From a checkpoint of a small transformer trained on Wikipedia: biases on query, key and value, 753M tokens.
MLP neurons of a small language model. Each row is named by its layer, matrix (gate and up: input weights) and neuron, and shows model dimensions 16-111. Each number is 500 + 40 x the weight over its row's rms, rounded and kept within 0 to 999. Numbers have three digits each. A neuron's up and down rows have the sign that makes its largest values positive.
A block is one neuron, or neurons of one layer that tend to fire together. After each block is what it responds to, as a language model described it from the Wikipedia text at the highest values.

L9.gate347:481506481504461530574531550470501511378511484440496543525532487528496474502526487603500549531560505535572530539492525571416434447459541502511473526471543505480448532509446563475523476552515527479509493551560423521505485448482460536425459470511539480491476513384463503458485492533422517495
L9.up347:461528520447535468527491573535498573464500593448501519518471501459481581446467499538480506420440490505581558536547505516438453478500503435523521468491564493458487553515532466474512514564492551541444478527492464514550489458480446499411506505484498433561510503427482492431492501481472484451
L9.gate359:454478523516508506541518551397545399510477511443523517518489459504520476561460446520557499553467525485516534501491545552520390460473502560539428479534533484491481481501538536522481581492490476466485428498464476508478509546538578524575503489585548545509638549480590496527517556533505504570
L9.up359:506472562497465548499484482510535512463536462462527560451481526569502552499579466513517539494467464421512425405447445442528514520541457538529464531490541550502489485426470504480515488572551472575505515595522480507583552523488484573549534504473508468502505471541535508421540480452423446500
L9.gate440:454561419511477517527430528482479522507484511524565477560446564519458485413466500511477539575518474483555499481557497478462479499432492475498476533480607517487422517511544611504508506506536454454485496511575495501477519445524510473500549407480577517488582514440516543437502533488482504484
L9.up440:477431508540549441476468511476479448485438510520603495534464534477495521480475543494494496551550485549547491520557534500548416425461519557524510479461561517458470526557523531524461465516559468484478485539495494449498501488480424414455490445532502515506538548448509525510533481493514544471
L9.gate489:554488489510472501599433576492554431560487578450539531521530437510476523508544488476543531524446494429449496455544436489432462456489524544473493548520546503474445508462531528443539515498510543535444510477558558550432581426488478492543406486486533569502509480464479539470447467508495557468
L9.up489:528525515539599459498460502447539364468453510439508585539482560526474438491438516552515510542530500514507498525536478534486471554575461476457514499573494538458516468554559530493466554482517455527514583477578524476551523537464515510479476549534537522535466531447476513455496460492502561534
Responds to: Coordinate decimals, table separators

L8.gate33:505463510565482457497500463495449518487505487481497551416492497578502412462509533503422503538540478482482410443472561534418477497432525531511547510432477526501507496541489550491515568469507527558517511545536475545519431546496535571502481473432510490480556459469449538502467485527428494519
L8.up33:518460508548505428526492552467469565462499494491505553460448534529486490420540404509506514526500509545518516471504503511497556503458500517458530418537502417529549459527475505511513526488505527505505447502442505538529484494490457534474509520478521602523554501484495537473482512484538505557
L8.gate84:550487472524512472448433528446446502504517540537543485520455527471505424491421446480524499522532502488533528496498502608478509507457436463508475477448484477480473489596469529491480451442493465515498443518532517452494574479506539459526467503565513460510519489543528478499487409612459527479
L8.up84:487487455420488540461508555504527487512616554542488496457547501481512487526559481501456508550517509417540460467511457583493499525567511487514575515477514507529507534521491522485451528440510411508594464521479533586531517510540538514515515498499478480497516544458519524485523482471491466506
L8.gate129:504532549444512512472509469458493504554560517472541576467511503507504424474460455456509537564539544527472535473551448519463518552520516489517495558483478469560468525509560574454447562517520431434560440443550441546519467507490522512473518445522526552520537538487483539455506522605472522554
L8.up129:448541524491508509515484462503561541539454423513530476538480451479492480488495423465452535473494538499504508498484482468475488559535514440507467515508466478490533469566473458503495474493533494435521479511533471410496484507493540527516523509597491551432459519471464547513507597548528511526
L8.gate151:487435488488521478518487515519558527432517571450496593450609505505400533473474452434551494524473483467468555508526507451507558509477542500536478561460468452456552499425523474538496469499461452593538499492471510506446522509503558473486500485468499549479447470508467427437403482532513527496
L8.up151:503534451493505459565576523482517595431434497523481493557471521510532487504489531554516569482557555525530442487450484554464427528481511503515456519503483526491454535519482418488540470581498503497437504514564466643503440423487527513484433490504578461503557577539456496461535494530553522498
L8.gate152:459445465546482462580524506405499463488476489491524458445560519390448531450490498487582493517464501481489481481562507516497532554475464436562499441461441503523477511377553472446531491498537465520571505494444492396549539422494434466465445514487486539479541515513541437510574494558528493441
L8.up152:526442591466471534497508518506568506465473468464506458485526513455484522490485506472493513479537477550533494467525545552527507505502476554437450440452381546540459514559439474475496524516512533501533546584526505506450523453499440461516471485506504479498453447497520500507559490487510531524
L8.gate176:450485491447515517430467531523461555458569485521525496468483603535512466479496584459496459520472459509514467488484529548536477547429464517439519489558493456493379550533498487528438542552485539476577507485539506549523607474543502488528578505488431470543517453476535497508521555552485513497
L8.up176:468502559518517512499522484489544483499533544572496488475468498463457503522507499491530475488410466579513508488443515513458513430517494450503555440527490550545433515536459495501447456483469517439453489462542453658556539453502556497448509523569519568497526407534498501540552552472467535431
L8.gate217:477535536410459570491446515493506429492572477544483585464562487499462486492487485476525495542505452444514470425472513537499495501443499473521551552471508422479464493526538569495538540539543482483489509531528450510429437525530548540517441445472480458510510382503516523467538542552468564516
L8.up217:489439488487483454605480518494498457463503512537543475507521472522418534463488453520501507495456483490526524449512418483535517551492500550543532548455511462480552481485610501475509504508512455623454543559456483532485510501485484464511505436518499541575409529509560501417503471593508461498
L8.gate225:443487495519460558553470531508471534469514498517518516462504491488516463574493461524545462527505476499548539474481509552473523524454478491566504497483453523502457480450483578468525416516471512503496483517567501531509513460479478483494468446469473517534491447462500511439546440523436548437
L8.up225:466445470438571451490497542490532545494569507482472458488581543453513495494544556439496433556483454502537571535427526550485494583458544528518469448543518459486525500518447545496481532540520484490438508602525457535447494452500502489595475507526499498532544526448507478568519462517475553457
L8.gate256:499504533464641514476458503492555556495522568458478500515527539511523525498533524472508462519415482615496506482563487533504471566527525448505519570463511450503501523485485505431471474541493487486526545470471466527547593502467481496490523471423569440509494464542490511548538469542492568419
L8.up256:490505489459565504506478449461580488523469474551554494445437454500597523509567442446491510506487498538539553436463550561500456557437451499494509442485459480514424469480480443452507542523517497504568505502539418486489475553528508527497483551508568504546491454508495493524433566484506545482
L8.gate275:513508579549490537576430500485473464522541515437425502451593529519510528520414434528464508507453460556494389545455551507446490537558568510537471441437509451501504576551550573492520540545467482520563521450528460508541537519542525524460526438515504471554509549418429466454538483542465487462
L8.up275:495521532524534443486464517474483505489518494505467498517500477532487503542562451484568460515501473533471459508472430494515417540499541413484571483482507437546469467548556524476497425542495524511568486510466493439514501459470475554433488529458460474524427486479497484484505502473550488453
L8.gate326:533539463538507542500570545517498466508496511444425514545498535531555516518446509517517482505447557519528409504484481513496422515469563552485480452565518564485415507505534504509454480547544430468517463493502493539575439490514512463472453500514528518541556521428468482491511466554511516467
L8.up326:516485465491495496525459471478530556490501556493500436520514477451524446588486464501501533478452545467519440406532464548460527396440523446591454486525503491484516507546499492547586469459475517499518424486589487534497513517490483495517524547510537497544409497516514536537514483501458508541
L8.gate348:459472513495518518480392487555517472425484514485439445475506461515472481491465445580502493530508446391465479568549544484469519463481473525548579490545528455521593469468482529503474534471497509511527503536471433465522460495518457459568445473555483516449547559491476439481499472523512447520
L8.up348:494570539485485514442464512445493509419498533500498465501466545536510454525474471433511513470537500562523506446498512467578493431514579490488514454483462497543487504490513565415396560448523526590445513522506458524513490551483433472470469512495524474548538506468496512570541558466521529516
L8.gate358:474535520533544490553468526495508486493565483533539482501436456431510462503469497587509534585439593501435473462482390506496454458502486503593461493505490539495446469464508552436502490488520465459539489426581518451586485440501466536467513446524491469497569536403531527525555434470475562460
L8.up358:467499460450597475450456592569515496484492512520519539504435475434538531548508627504512505494459589461486402501472464461487509491516439509548565520494462572442496512527618490494511455492485554544504500503493517478558461487448446544468579482547495458520533447441527507510577423478555552436
L8.gate391:462424453470540537517462576478512457463555521527516524575479483454478494438484492564514453502453536467456492456536545435536492540523507538478473581456471473531498439499514508481491444516515538545585549503542419479419460498476519499432492478494559461470512457453495493479479436527444537486
L8.up391:505475489455422482474538426479502513442475479519478531534521435473484472591537488521448488513471500499517546565422470497476449457545517523548488509413505498551464508527527511406514455535477514522514466490503478458567501480513546534570484453519547505441353527511497436471496498421514476509
L8.gate406:466544536508509514585475476500519473545559517532498467485557475467439432521479562501523487502466539476463433538541495524481487505533491528563480497538533489538473531492531536560491545570520478541528405447538489515508488539502484548543428417508488560467573452523537459470524445514488517471
L8.up406:531508405506535489465478432540431498442495556526542554434557495443478500522501492482477498461518536527502480484524538518497588451457506511525483512495531478435489517469477457543556526418543481440536461481516481533488432527534485490461430522522512464486454498477471481445447463581488486439
L8.gate463:482536541495483554431548502527451440511507551412527530437503488574521399469489500524577550548573508523430518466480540578543502465453486496523470527533489438494444542478511502505466553478481408526470473458511481474517506468537481488457485485478472549490544564490422537504484486541496540493
L8.up463:470530515506492536424505484506531522495550537495490444460442479604524415553527443526481433471481502477475506521468481498440543533525518451488552558470436440509484450586537493479546496427548470545573498479507471463551464491487457464523487527550487538458558471541446497459480428561496567572
Responds to: Final digits of numbers

L9.gate23:454528493455493468518409554436581477471540538452521507581460558525526480543511530555544488510496517516558481502501435477546430484513546563535532455495535509580446539441574525544532552537517502508540481501550486450476486486518535545507502484567509496479500497456474443402521560489516545485
L9.up23:475525510504588480490467468534563486505445536524540514600526570530474482503510508585506547485554448532498509506467490488488486530514544557476578466490450510518485468504486449470526572474542479563537518421499578474388456498529466481507505512585498467505513585506568456443427506469563521505
L9.gate30:471469487560526477496437585414491518520496517431464507535496511522511482510441517573541520510491449444535474543517510565489574491528503463454533451443461463577417557466578587510470510498491405540504570515464508500433487534525529490529441478527472495504536424422489489467520504405469549533
L9.up30:478470561502577456520555534470510477499458515476513539531514505474537579508509489533477590492420454483497541505499447536516505503537469477413560447464490475442530454416584480451520473539471437501551497592431554558482505443516488488455422523523500457512583509468567496489495526539501561522
L9.gate254:425470556489422484465427541473444492553578529451497500454512503487473452519487489484511526488491452543488590511483480487571492502570544533558494412518516455592460497504502556452494483485508497457538582501465487562456499468510489607473493431514488519549443459519410405462500440507475500513
L9.up254:561496504587530610455482524464487445474498536466467472449472475452529557541539484492502513537521463518503519481561589553422532526425506453521512491505543432541410538515523575463503478394513504488562506491440574504495426496508558450510509522546521509427504558395435494479467510545480519559
L9.gate425:457502509449582502569492562447559501469508399544450568547487508450489461535501467538487468514500454495559448542538531511473505489505595494493514510509516521487466454455477495591423480565511490449557536514504554518492481410540448522545409507528496463490499527458455546482484488466480537547
L9.up425:568527490484457499505539530521432433488519520461480533500486472443431469546482481467514465465428525518518473551470511453461477435516491494489542550527457442494481456479463423497443528476495524494490428479462434426548474435497551575439466529515486548416513544499524420420490489444557547557
Responds to: Transitive verb endings

L8.gate41:519550444428505556527485524419498551506578534480514436471525509485437493528498515514515452522471536477526492569511532530469507472487570458510557486484494496459450481441558474547484489481550512490543557505499505522481464477513561489558484530468451498446511528479493501474497455527470442488
L8.up41:423473518527454496461532539529524394444538494498541475498422582535456472592510522525442513525499565505535501528533494553491451482523476591487501530530518499508482519509538481435559461585501510513505535532559512532473453469514521511473513548586461515513455504485454477464518481539489491552
L8.gate72:506503459471488518546424562464546422523495591485515544510483452559522500477450445499530502529475521498526460506493489495540491526477539454557481537478473500438508505409474565464505429448457529487537540438496520481559470510579547539467517473519448500531560497465513550446461507479494506449
L8.up72:493512495469452479490499478482526533414457541477475548569523428537519492482461596599482488505489479480501488499480542451485559550473563487427465466463434549513478483536564551497506463567480502497525599489482536559480431462516479516522467528535557485493485480546487514488563495453441495564
L8.gate81:492452542518523504521441540432584522498523556485551457543449541502442422558522518497568490493522482525523486498519482455528579520560586537515500481475513471551525460499523476453513511557500486474558482504439487472434495463537512552599501453530494493529537526501531495373449571476487494480
L8.up81:476473505489535500576511441462599475407489547499476540507507550522501542555551526509451493509401482521535488476518536450461405502526531534511462448475569528485453489499578468444560567541476517473507517539475500477460522501491539517492559523518517553478549442569516444445490508451488504472
L8.gate86:429461535535507498543479509485541524522545454449551504498452574519452491576518503586523557442498463499498465456500482506548474527487496499439463563481577520544514510539450537526530564527517489417536440468502452532530538504567492509554476537494555489522600459598440493458486529428481544510
L8.up86:506503479477527480533509521473497515436532522489479570523560511595522477555432463519458514504494576451472612512506483494468499504457439464520477483394496474517444591507504550428549492541533440504476509559492533428561495497511537458511489534534509459427564409535489474474482539502498490525
L8.gate195:543480492482530480586459601480519540489501534505553461528502489523436491483519563546501502523588568558553443561474487557487509532488517504483516522475498467571514523413431575494549464513506474494508516493492427387503465488503462500510480460504573476470464488520468495467422498489494566596
L8.up195:505519600490443511484525528547563482494596514588490431519514490492530535508481489526516486553449510491492513517534472530554513464430469531461515481474439534498511560461474587492479469470423544517598499496491485464485422518504467465497515436589509414520496569485542462537475484482501463543
L8.gate212:502446500524522522484495638427392476555576527491469533520489561517472491544546548471473606494507517531455464524492508492466486471484469493463431460512565500564456524467497571438458517521473483537584498482475459478458466521618545474506516540552545545565477526431519477435495587526577529483
L8.up212:444427542471482531468489506459479442495504477519478561481477486453477483540541478564544472528557463492484534526507513490502501485507509491458539437500544473499582566453460476445578540526587443450578569442412480492516500499507470539491509477488502488558525530449467449439529469415446443478
L8.gate259:497472500478499530531524515451559495433425481470553558520531586495536407575483482560497549543555476470558362524506543548441495554445502453473597493427512525547481440587562514447519508507493499453519505551506551514466498443517517584526434496574508538521502489518458486430502542517433542465
L8.up259:595555460470538437521452462574558466483559518484500501485492545459521511486558524549499508490503507521491490516480478547566522490495466586584485514501438448498484526492523465525548520504465478508511499518456446491524493494477463492527610462494545581473455538477538591453476585465542568503
L8.gate311:438517493493446474560484567491551512423485518455568555486429578533478409498509502512531533556537497482531447529611456537511460500484551472548508542482501501534467513429515482481513482550483490450443497519490493467466497497527525461511493474583474461450575510470485438489470508469474554427
L8.up311:510585412510606473512524526452539490451518453519504498434425480489514563519491504494511596477484579563434494521553512584507495553477464555480526556521465552546496501548515492556462513475537516539529504524506551483465499534503451408489525532592516467481532491488471464483490432547525446409
L8.gate361:525476449472545485559415523479402452392561524492546487541456448521468451567522512537597553519496550472554483461481469491478481492538532506484531507486473428557450480500527514534446420554503507586587526486526473528442459518505474478552477466461497484530421536531522489458490609555439555477
L8.up361:511462475467534436472516495513531531524507478494470513450509496569478511518443454489497521481509573547505618442489519461515507502552550495506427539534427490511462520572438559413540515536600474480497528565519512532451468509505512499455540474501471502464507475461479502516506513508510467475
L8.gate383:500475485545487569523484571530512453526530493491562427568539494539465475488535533564584513508455509524581529493527501484575490445552532519460523425480490529510546458523526516510444497551469454564522525511498450562507460403500488512561552469611525513520533499490485495501467441460437469458
L8.up383:434466502447500498458471512487508483495439483532538452480417517465533557621521496493429449487536528464598501474557453476521478559485518504554572556492522503528495511498526502425414523534455527561505500517515467421469520543474522479505446490536526505534481465548468457447488520454495457401
L8.gate399:527519456532508484537540487498526495517473522488574530458493446499558487399459525454550529523475494488509409434558484504482463448517454478561456611494474521529462499494560478542470426464490535522553577487513523440490444605561478412509457518572519432450567481527543521459558520489536519509
L8.up399:499517509486431451525490551519462497531525482567458559501480533502473496513461483495555460527548451575448472598486572487508529446560549470484549517478526528538475476451494449511506491464457481469513456574434554527504470436506482462507511500585554499440572563477504548460454560469548476469
L8.gate434:500439516430568501532464439458578527426553515515468459470450555534502476567572557563508520538515482519529496455526481502513478504591487526524523473496591541529467499422496479458452533553536507515468477467457493531406476437474561517546539522548545487462506517516459461457472544523478469482
L8.up434:481476513429538516515494503517551446485499499477496477500495562540503487473562471506493489625478475517548506432525489529525480472531548518452511524510511457547492545484494462457534549529532532498507449498514524537497454543439511505510528466566563516526452534556488539551523523492578419482
L8.gate436:494465511480535498513471547505503480509559537447579415534419511459446435510557552553557565532522465511477570517503473434514516519476529521558512603497453513555450448422494464490517467526480544485530512478511486476467498531544491539485497523539512495528518529530486447426463477499514475529
L8.up436:535472496521521533547502531524531540465404500464481414419532481486584421525405525445524496457508498498542512463504498481457488503525496479447494488553468453437480485483488520478558478585487475608489498473493506565500549466496515472491473411520454440458534483437501560488513478561484507507
L8.gate442:592484526541518520528468509431541386485520524500482575468568528478480453541484488460563550523557478468527448454591500523527528528462619492525508539452470486505512536458557523506510466493517489474512515444529494495482434482565576496520526467464503505468493488477482498474478509485475497448
L8.up442:575500417512504433471505521517545493476394491434467546546474518431536491493489592516536516439509491440549476530547449482520563533512549502509548508527574514529478508507540519487473456538508546527522439438408531581494475548541517490518455458522538449518541531517533526436479511426529451471
L8.gate472:486435556508494518541462562486507478483460561389548512505521470481481433518466556591570609504520509534513506442495459491502492494497505490574472553395523512577436527496496492515474539529465501524528435515590476493494532541673592509552483476532521501469502456502444544433486519483504559441
L8.up472:474530452488452510557418548475532482511508595494499453504527545529460454574469551539516645454519453539505473511458486491449475475480510490568482547430520533473455479482520530514432537529514506529522436499570483521473504543666608550560502450480498532488502550540528497399479503435461509460
L8.gate474:542554413510528505484498543497496528529454545439561478455525461445502466552523511505495568481496575494556516523575470518537513497548570433458526460518474437523495547536481478502559536514542463553512502465530540513450499464536498488521489430547467526437487540556375515453473571502419489507
L8.up474:496592548507573524475487467507466481502574520496480515476546399507507553470534549570534482474514456592542447444470493515550495530563526496562514505499565406497494476491544469482521474521510540485483530453486462534511451475539499537449552486542445499494525572565509483513555474490400480490
Responds to: Main verbs after subjects

L9.gate14:549469519477502405546471521460490463531608516514501545506454534499411525503515505568567551506523479516550501500527499513503560556484473438566537588522494556535462572424520501493469543527503536476467484469545436466492522503566520572508471479511491567450498470564464509493535577496575494470
L9.up14:558511516443477533485581523479464458533546615527549488487478545524486524551522391457505464515463508502580486472500495510477524478439496466544545551462526513482470525568471513480535487512493507514501509500560530501569515535486484443430441496496427454544612514588515492526527531570515515483
L9.gate276:471446472471564512530410479512572499558511421499441551539568525494461491512476555499468478499470473482602462557384537558506464524499444447540541541483493525472471522497503507483454461560511516512538503460472501487500483464525561583530412477500498545473446515471494481440521482529523569513
L9.up276:508442544463485495458512492515484501522516504597490478498529423477543548459529537534484559537513416482542523513451510506572499466433482483481577488528467554470510541511445498526537447440460464510557532436465457473475439502494477459512497479490492447595468493456531452521466516556427564511
L9.gate495:465486575485480545517481534531447483464508539510584507508545505554490419505508376486534463539488506458550562463477485514522558526468508477559455491446463489539471473548552564469543523522478518473510474499522417555542514525519529485510438449496490472427490553527534503539477489479490566468
L9.up495:517535526513517553559521482518504426472509586527517499492531521538409447586497447519479368490459506515503518505479450484474460531541514504586524451519486549465429446465512544440500551576518482529533476469537471542445533451438534511504428441538453530545476464519520539456472483548490526540
L9.gate498:548456482533479518569504543550540558510555481467524534433546516540451397546493447483559532536457509438571485561420484560487562539533429486513533444445481527455491565487542586498558428599519510461519484467493402519453534480509482581545483457522525528542517471481516473449475486502516557444
L9.up498:538513483467445514564494458473473521539562499490512447504561508546510505401501527507493462523538538496506503559531524554508511555414509474571544511419484526501566515480534480472572561534523527516523470433500462501526525484497436538505507560493555519483457465549511499528515481504523511486
Responds to: Final digits before units

L8.gate2:553467490564543508587543497464536514454509551482468469512473459487563462413486501556568504538365498555455536506448550601414519543503525507485519600421498515505466526523570435527452525442507520434465507459526452483536452522557534453499467521515477492540530513428454485438441488528453530463
L8.up2:554545555516485513552500480495467496431551523498474448456470450493543512502489440512490528496532453525417500441548491498486520603460488487505513462479444408514426532547512483487505527517500499533448502440502475565418540482484452533492496516420556487536445488459489494552516525524493434531
L8.gate93:515527518507497444492481498510496436486483517516567441419493536550483478456418475534549500529537481480485505487492479488523484515489497451532501531482514465544456530484539513511451549532493514465491474465511493509529531510612540406536566492517532459482450460570568523572451499463464491491
L8.up93:487491460548549479474487510536565493603483531444473491505465482442462491514472589544464545486490582473497491477519506489426474492479469526470543488485493529474500500514479471538502485403506487505520446482485512579514435501501529469457511506510549462421441475541463473467499466522450460556
L8.gate146:535470546376485490554479467550476351423520512447491556508498450494475522510453454481528501527494568547433478490464479450492469542516491544473515546461520493489509528448574563425533548474503511433496468526544486486515475413549537550501462401398456536541478441425514496443477551466502521442
L8.up146:445500563505510445557525490528547508495481549521474523521494499542423522521554549480540381517567479418384477461418531468457432414500464469491489595452507522452458516496552470443540549516494398491513481471501509556498514478482553507458454457445544415539511492462520449460470479495499567523
L8.gate167:572475458443552531485479491524465547541523500497468491505492537435527427550454555414520502516480457505479496470483421500524500447566443553523474541459468463463542566481509458472464508513478443537478533438521473482519569442516507455484485497493483475446562507515527510521602502486469501529
L8.up167:502531546494502544518528556552473520470457510486461553478538417452583514524580514486466510514508476529478546486503533503516510434522431530492485479473515524467533425510459504449482553438497467478476536511469512619532458416496519468430529408573533501545502508379458585501527514467567536493
L8.gate185:549499459513531451517417501399456488492450503476474524448491504495553459564505553480534553546516524521494511459520513534541487458442501499558507516554498457562492495474555615499487508520466453524504445466482560505467450455567571455487551438498495494453556552427466529517543438538508487391
L8.up185:543519493475492473566509510546540431471451531532562545451513545533548548505497466527582484526440412497458457536494549507566564493476467477489540518488462525498469461530486452503529491473535541412524458515421589528515541458473517506460483458512525526477481508453435487489518487437479564408
L8.gate187:476525527498540542574479546522547457465540581504461556483514449415515396481486445541522466525533511529507515501525576564534509572479571433550516500484481516474528511512484481479568493519460505528486449496529476429541512507502464436471532434500487495569556469445547551489455495505554547469
L8.up187:519505463570518487542430520548563504437468495517521493556545522519453486567518466552519503483485547454430516532562521588504534517563481540433523448475487483450461511470550454500518518568565548539457480508558538492493495487505503469493557508546423512526492481601503450487479520553522464539
L8.gate257:483455507502519526559409526451490352469493533417525539470480442472464500473599498486503510524486504502476501526514469586497487485477524442504489501510507511465454545517530558517493564473536443505462497478529547446494484503496498501522503418481564469542517481455476461513489552475429501455
L8.up257:545472548505471508537422508495553441455480569511521471532479457516519558480504512495461440458478522531491501484481481531546461584547520501473455559509570528455557535503473504503521460547477485499473527479490522499443456489478486482516450524476512504605537459460542540524590508537503465533
L8.gate308:468486533488485456579481419536540476445515475474421527493435528520485511497451456502536495497488563533489486532427565487464476497547464469565514505446530575517477526517544522501482503520484521477446528510503499533504500496555552510496494434507559493437571483465509517536435547515478498462
L8.up308:462501514511492504532507548566472465474411579556420512445482563524473475552496587546476500496512578519490514519493395554491451520529578460522505529473443541450482524491459497455545460536543422514470460531464505505464487534488539470446561501461505512511489485503492440495465564538470562510
L8.gate355:508440500483516527477467465483509509461563543467509491543427487476615473490442516520501513537464443559455571395473522532501462543510490474442450581445544502429506528419515499601534544547451465392485522516542493563472486499518493477419453525489535472476556446513492501514501442515496455475
L8.up355:493451496479550423544426551495515528485487555481516535502461493490531574479611539503542584491492481541519539495530499545539517518470573556519505460481531488441595510530514551454486520500434450590516481473485464480528462492480467513487514534550466489534442525416455466431479502511509492510
L8.gate362:531499498431495466453477498502555497461450577431588490502465486520461503455437412540535451505506470534556557451546448458521470425441542565441448528489560433408510510467533524541502528542503487432464493481524553507507505439518523475503485454572520508471553538466530528472519460522547486540
L8.up362:480496454488528481476426501543477460478512577451555579534579545448543490464470447472513454497521553537543551453535492528553507584454462485527575466426491463471552521449467512471585514492514501426479496515530531461494612505473510501498510407532461438477564457489534471524513526495472518466
L8.gate381:561510453488534532507505585497568491462504534454557528493474583514487499493515491463553515517590440545562537534448452493411409505517553535500517550434472486438538502499581540531453473494490496513509551402513492438527504445524506482495453487484505536538499541545498516451474440486415513509
L8.up381:538461469505452517476459504567497503509550512451538474516466492520554526552507478478486493458512537506514532509422505540546496538547563489477524496512559482530507436501472568460435549417436528516554514508519452497485490463480525550367487510480457557433562503469483461509450494526469488480
L8.gate420:575405459515469491533442502528492462536540608449494485464481557546537479500506513530522541619521451451557491517476463580502528475470497544551469548422485535587513497470553524538460525447456547500436520496456482458525562458517511477462454468540524527600549457512475486494489439527381538513
L8.up420:541451562565532512513493529468493543561555504526481533492434493516556496540521545486469486506478500460494513507449502590504526523493481552503497546517476519552484487528513473487474458498431540518464518548474537563489508536520496463478447523482562489519457534475499519583551440485473537464
L8.gate432:565527476518505518550456510492479472524431458494501553493578567502542429517473475504490552524518452474500465535526515541583513468469568479479499481460465464575496541526538564566477450598485588530504476539433475435450454468545511452576445425503501512516556539484468483495489408511398535458
L8.up432:582478497489543469469499478561426574511535531497431495530473514417548502489510511501532429520493409493429444527539416427460535445455522427512497532540462488472478493483526526492561553489553483486478530447556489538571488492513471498506500476510599482512543511433465527589573409533489505468
L8.gate487:435455462488457490497491483488499536504501476507523569554538525532524472475475559529504524483464461492563472438505446498514504518433531537446525471476550568515510535485508500513495533502510479446512535500530428428405418478549479477499536484531503579500516506546475430495417481465530528576
L8.up487:466492533446531520424538493503525526561462467524523484477497531461554442529502589530422487540509461524508470498507455460535424397510454481534543505487491539506477577459513517491483500517572502475490568535528506534491564528449473495545420518505567524505542440583546479488513500425532504463
L8.gate490:448530514580499529554455542459473492491512589538486504428508457466534534513449516500497501535415541475491490509482559507492471529445537461519517557503508586492489487499527550448534504552509435479469522455504509530494524502501570505492458528518567465439475434507493467486490569531407505502
L8.up490:487508441469530492534480479517508477471478531513477540522522502496508470552527500516442503464488496531500495540519536428511447450523447498431543510487417570447493532483550487465534530490457479552444537413498565504414531488485474517496428506589504516593467530471451486490581468485498542505
L8.gate494:499437512510499544546388549471430466497571520402552516507554491541497399473478451528587529533484496607602485465515508551427450476498478494573515537501533559558557487476576557488473574522456442489484558446598483521524523514524618480492498440472446543471515470419454446493446520556443601429
L8.up494:501517501502494560575447521465472510486467524511519504477547499519569504504515499502534528440445476571611498473489469525441462412546432482564478535462511562485497493486565516510450545486431484501465490415516501520478524442474565494523468469537410525479508470438475499538419473508460566416
Responds to: Place/date connector tokens

L3.gate16:578467566542490537522437512433455533468520583536482495479517534426509505513497495552472479518483497470480367444552429531564528524458495442408542469441618531524438516526478470438498535468554530465541500545474398463564503427521522513524483449497491529474493470523444511551427523534484490484
L3.up16:542499551477488488457467534454497553492488548531458465458543479515529460549460471550438497622529496475484463496484426528544449469462532424432544470442596486522460496490500507429527524494594528520519481534490451473542490480555516500486505460522502481484536454474512491505439495515502500509
Responds to: Numbers in table cells

L3.gate8:451423492463554535495434532493545521501524502561485556507460401501537494491423481477554465527492462499439580503489486444469496549519530583481557476517462541534515569434465455503464521499502476580538470487473522480485432483508493481442446496544442474529576514504463434530520398493532440386
L3.up8:509456516474559501444471571499533472447513525533520528542438425480569490497508533517464484532543484525536565510526460438445566462521494491423531444481452481447443476529470416491527528460493477532447511481482501476486528484478500479451495549595441512492521512498439545434480508543459456434
Responds to: Past-tense verb forms